Weights of a small GPT-style language model, trained from scratch on English Wikipedia: 6 heads of 64 (2 for keys and values), 48.7M parameters.
MLP neurons of a small language model. Each row is named by its layer, matrix (down: output weights) and neuron, and shows model dimensions 160-223. Each number is 50 + 15 x the weight over its row's rms, rounded and kept within 0 to 99. A neuron's up and down rows have the sign that makes its largest values positive.
A block is one neuron, or neurons of one layer that tend to fire together. Before each block is what it responds to, as a language model described it from the Wikipedia text at the highest values.

Plural noun endings
L20.down92:14 42 62 56 56 52 44 73 64 33 53 34 49 64 61 56 40 52 76 57 48 56 78 60 47 68 37 17 52 50 44 29 46 41 52 18 84 64 76 29 40 58 44 58 46 30 55 71 64 44 60 17 82 58 47 12 64 73 63 57 65 51 56 42
L20.down193:52 52 08 46 35 67 44 56 63 20 57 68 44 58 65 71 37 42 83 34 56 53 64 55 58 60 40 87 35 60 50 53 30 41 73 66 70 69 71 42 51 61 45 61 39 66 60 74 35 56 40 70 47 71 50 46 64 55 38 62 34 63 40 59
L20.down350:58 44 40 81 41 48 49 61 27 63 46 60 73 59 59 51 20 40 50 74 90 39 50 79 13 57 30 52 55 64 48 52 33 72 46 43 48 36 45 60 64 42 46 51 79 35 65 27 46 62 54 85 37 46 51 32 61 52 60 65 47 35 45 57
L20.down379:65 73 50 71 32 70 65 65 71 45 38 51 38 50 57 68 63 39 62 49 36 50 53 68 37 71 58 25 49 53 55 40 51 45 32 55 63 39 66 61 35 47 48 29 76 30 41 21 62 78 33 42 62 45 51 56 41 49 51 53 44 18 32 43
L20.down382:45 30 33 54 38 73 68 51 56 20 40 62 48 59 28 17 52 65 44 20 64 60 74 25 30 64 45 64 76 61 27 32 61 30 48 77 52 74 71 38 24 49 81 51 28 60 62 62 32 72 43 58 62 75 37 24 25 39 32 46 31 44 43 50
L20.down610:37 34 45 31 72 88 44 63 66 62 54 33 68 54 48 41 61 53 69 61 50 58 56 31 45 55 25 47 60 54 71 62 57 70 56 65 43 06 60 41 53 27 51 66 03 45 53 27 61 37 44 15 53 45 46 54 27 37 31 55 42 62 75 49
L20.down768:56 56 57 50 78 88 62 29 26 36 76 64 35 41 71 59 39 52 61 75 63 57 45 40 80 41 54 56 54 37 41 50 51 33 50 23 71 55 49 70 51 48 41 51 62 37 39 55 32 26 32 89 36 28 53 72 51 49 47 40 47 27 69 74
L20.down1009:68 42 49 59 38 82 70 75 50 65 43 47 63 54 39 22 55 47 65 50 49 43 65 71 26 69 45 41 43 87 39 18 46 53 44 62 66 48 65 45 41 51 45 42 58 68 44 57 62 40 44 50 33 47 55 57 61 61 53 55 50 46 51 39

Role-introducing copula phrases
L13.down103:64 53 45 65 85 47 51 59 42 46 53 61 68 72 55 71 51 46 50 62 77 51 61 68 40 36 56 44 47 56 27 44 35 55 41 74 43 65 58 77 41 67 61 70 75 71 44 39 41 37 58 28 25 46 33 82 61 55 64 58 58 47 43 26
L13.down241:54 75 22 47 38 71 46 67 51 34 73 53 73 53 50 85 57 55 49 66 70 45 44 76 39 47 60 45 64 30 90 53 71 45 18 46 39 45 32 58 50 51 49 55 74 62 48 23 24 47 75 66 30 56 68 61 56 35 73 59 24 58 58 79
L13.down307:26 44 70 28 44 41 61 58 53 47 64 39 52 55 53 66 32 50 34 26 44 45 28 39 34 40 42 42 20 61 44 38 27 62 67 69 58 35 32 51 63 41 53 09 60 84 46 47 57 68 38 36 30 51 78 59 49 76 63 56 31 58 50 65
L13.down556:48 36 38 48 60 62 46 44 48 52 47 66 43 45 74 31 62 57 49 58 26 41 65 48 45 36 77 69 45 64 27 30 48 35 54 59 66 65 33 70 48 47 37 46 62 42 36 62 34 58 28 43 76 47 50 46 42 61 35 51 57 46 32 83
L13.down621:69 44 45 74 46 29 41 54 47 36 54 72 26 83 56 70 50 40 25 83 37 53 68 56 66 61 43 40 51 35 39 86 30 51 67 54 52 32 38 39 37 40 44 67 45 32 59 48 41 28 71 19 42 40 68 42 61 54 66 49 42 31 79 93
L13.down703:46 62 40 62 49 39 67 42 35 41 52 65 42 76 61 29 55 43 49 63 39 56 52 65 76 42 72 76 81 39 45 61 69 43 37 36 55 66 48 34 40 41 76 58 34 78 50 24 47 49 42 29 25 25 43 34 40 58 44 60 37 41 52 13
L13.down925:59 56 49 39 31 44 45 23 68 38 60 43 54 69 36 47 55 42 56 50 37 39 45 36 47 39 49 36 66 66 99 56 29 18 44 48 70 46 70 81 43 75 24 47 89 53 42 38 50 49 42 17 64 96 62 19 69 21 71 44 46 29 63 36
L13.down1022:49 83 32 46 39 32 51 45 43 58 43 53 32 70 32 50 34 45 24 63 42 53 43 65 79 45 57 22 42 54 72 66 65 46 34 54 54 30 72 56 47 45 45 41 47 55 47 30 38 40 50 44 53 57 46 48 52 46 68 45 52 33 33 37

Role-introducing phrases
L17.down880:48 40 76 45 64 59 52 54 43 27 18 78 51 47 54 83 43 51 46 65 49 50 47 57 33 33 54 34 45 27 35 73 40 19 33 26 53 51 32 47 45 60 54 49 26 22 46 19 65 53 61 61 59 41 72 64 34 52 53 55 72 48 16 10

Role-assigning predicate lead-ins
L20.down240:51 39 29 47 73 19 59 54 32 70 49 33 21 53 32 63 48 34 43 72 56 55 37 73 53 36 41 77 51 68 28 35 47 63 59 42 53 58 34 45 68 63 60 47 55 50 64 22 71 39 57 63 70 63 30 49 73 32 26 39 58 47 65 39
L20.down254:52 62 34 55 55 24 63 63 41 48 61 27 36 58 68 41 65 51 66 36 40 48 41 46 64 52 46 28 58 73 77 53 57 57 53 63 57 41 56 39 49 48 86 51 46 55 37 46 73 33 27 30 52 42 50 44 29 60 68 12 50 30 39 29
L20.down262:99 52 65 62 49 36 44 43 38 35 59 62 46 48 59 33 34 21 51 44 74 79 42 59 50 34 49 67 52 57 48 31 45 54 22 18 46 61 18 28 48 19 47 43 38 57 49 62 37 57 29 60 47 37 18 56 52 69 54 69 60 45 48 61
L20.down507:39 55 36 51 50 38 42 44 58 45 39 53 39 42 43 53 29 55 46 42 44 46 43 35 41 41 42 58 28 61 59 41 42 37 57 31 72 35 54 45 42 23 49 67 62 52 53 49 66 05 72 54 52 50 25 31 60 44 85 26 76 20 60 32
L20.down538:70 29 58 47 34 76 54 50 62 64 46 54 62 60 68 54 34 66 49 81 49 78 44 57 33 50 66 41 46 29 40 38 33 41 55 44 46 68 57 48 32 41 42 56 56 35 44 27 38 42 48 53 33 82 36 61 59 54 42 67 46 54 69 63
L20.down580:49 55 38 34 40 00 35 47 64 53 48 51 62 54 73 52 69 48 62 52 53 55 56 54 59 46 46 36 41 49 22 41 48 65 44 66 30 40 43 75 41 67 46 59 53 33 58 36 59 14 34 41 67 58 58 29 69 36 89 46 36 69 52 24
L20.down686:47 27 67 48 61 58 45 53 38 53 44 47 54 25 54 32 60 44 50 71 58 68 30 51 24 67 60 58 42 33 70 46 29 65 67 57 47 51 65 50 61 57 55 48 60 62 50 29 31 47 54 41 52 45 52 46 48 61 41 57 32 52 52 63
L20.down687:35 47 76 66 41 23 33 21 53 69 62 41 27 69 46 67 39 58 57 31 41 56 73 46 62 42 39 30 49 42 48 47 59 28 48 70 71 55 60 58 69 29 31 58 31 51 41 50 17 34 51 53 73 63 56 84 50 46 42 61 64 68 80 72

Word-initial capital R
L17.down914:37 14 90 77 63 39 67 15 63 73 81 72 36 56 44 57 34 36 20 08 76 67 75 27 44 37 59 53 71 39 32 35 27 66 54 61 62 54 41 20 70 56 65 55 41 65 49 58 39 24 35 42 62 59 44 34 44 48 30 51 40 42 54 51

Kinship and role nouns
L13.down219:53 58 69 50 54 66 47 32 47 54 31 24 38 53 53 44 56 60 29 21 45 53 99 48 56 45 69 51 49 35 34 42 48 44 42 30 29 44 42 53 56 78 53 51 36 51 46 54 69 48 56 50 46 61 80 24 61 59 36 57 31 53 34 63
L13.down225:47 56 43 59 15 56 61 53 59 20 53 25 57 58 46 57 18 38 64 65 52 21 72 48 48 45 48 48 70 45 91 41 62 62 68 37 64 77 51 40 44 73 67 63 68 31 43 47 55 52 25 56 33 60 26 46 56 18 35 76 44 60 45 07
L13.down281:42 42 44 74 55 69 46 62 65 54 33 53 41 61 59 33 69 48 40 37 41 68 90 50 42 21 36 47 61 14 49 67 55 56 57 52 49 43 46 66 47 41 55 53 58 69 55 44 42 37 73 80 48 59 67 42 44 53 34 76 50 64 09 64
L13.down329:61 54 37 46 51 45 64 28 51 65 25 60 53 52 57 43 40 52 46 69 74 45 61 63 54 40 54 29 40 28 34 65 32 47 65 27 35 27 63 16 23 39 51 30 43 59 46 45 74 40 56 62 26 43 92 53 31 40 37 37 62 82 44 38
L13.down583:54 63 48 32 39 31 56 42 55 44 69 64 35 46 62 63 56 57 51 19 64 57 33 44 49 33 36 69 69 22 48 58 49 62 53 51 49 59 51 67 36 61 26 40 31 80 54 46 75 36 55 62 66 71 49 42 45 43 20 44 36 52 50 53
L13.down715:34 60 72 47 41 45 43 45 46 61 53 52 73 42 46 75 51 61 59 39 48 59 43 42 77 54 54 57 58 37 31 26 70 49 53 49 69 36 44 34 25 17 45 75 52 53 16 64 36 67 70 61 63 58 59 39 39 49 45 26 14 65 44 81
L13.down727:33 65 94 74 36 41 52 26 43 57 51 46 40 47 55 38 16 71 48 48 49 51 86 54 55 49 47 33 49 38 40 49 21 52 45 30 51 36 51 41 52 48 58 51 62 44 68 29 52 39 63 16 45 32 56 56 66 57 61 51 31 53 26 70
L13.down984:34 61 59 60 46 56 48 44 43 51 65 33 54 48 48 62 58 75 66 29 39 36 58 48 32 16 49 72 60 56 38 55 63 37 45 55 60 49 47 63 52 23 59 47 58 52 43 70 50 55 66 66 47 82 63 53 51 58 24 64 39 46 52 56

Word-initial capital R
L20.down147:48 65 55 46 48 79 55 18 61 31 56 56 60 57 45 47 52 63 58 00 57 34 63 72 62 74 35 35 40 53 44 60 57 44 48 54 67 52 54 41 38 41 58 53 71 58 46 48 63 76 63 35 63 56 60 46 50 60 71 50 38 64 19 34
L20.down152:62 38 50 66 37 29 25 55 46 24 60 57 30 62 53 40 45 43 79 58 47 60 74 53 57 47 11 60 58 24 48 48 45 63 40 50 60 29 66 51 57 61 36 67 48 41 62 46 42 42 45 48 58 84 58 65 51 64 81 28 25 39 47 64
L20.down188:43 45 43 64 37 66 44 46 62 48 69 47 47 37 40 43 37 45 48 41 71 73 37 70 50 58 50 46 55 50 58 27 69 49 47 16 47 31 45 51 80 50 53 62 29 49 50 25 56 44 39 65 74 22 26 27 40 47 54 49 29 62 53 58
L20.down204:37 38 58 63 49 69 52 48 32 81 72 20 41 44 47 54 54 52 60 84 40 59 55 62 61 55 53 55 65 72 53 49 58 61 34 29 72 58 35 70 42 49 40 44 43 63 42 27 30 52 57 70 47 45 58 40 60 45 67 67 67 26 29 38
L20.down244:86 40 65 47 47 78 71 46 60 53 83 45 41 55 33 73 59 57 28 57 59 72 36 36 19 63 67 50 45 31 50 32 12 00 25 51 50 70 58 45 51 56 73 21 43 18 52 61 53 13 53 54 43 43 19 46 63 41 52 42 47 55 38 67
L20.down521:36 57 61 54 45 66 34 50 39 43 83 42 39 66 51 39 67 54 50 50 42 46 48 22 32 31 40 47 26 60 37 43 62 31 18 58 73 49 60 28 52 60 40 59 33 46 39 48 48 38 65 38 39 60 39 44 45 25 50 42 59 46 60 58
L20.down638:45 36 63 54 72 40 58 58 70 49 47 73 40 41 46 47 56 65 61 34 69 56 70 70 63 61 46 49 36 31 08 47 43 58 30 66 80 49 40 33 61 55 47 33 41 53 38 57 46 54 24 47 63 60 44 44 36 41 73 39 57 62 43 44
L20.down680:20 53 57 54 45 47 42 59 48 54 34 24 49 66 68 84 52 59 52 16 75 55 44 54 50 52 48 40 34 62 87 44 85 69 26 69 68 54 56 48 76 60 66 60 72 54 52 55 66 56 42 56 40 57 53 79 57 74 55 53 60 50 21 58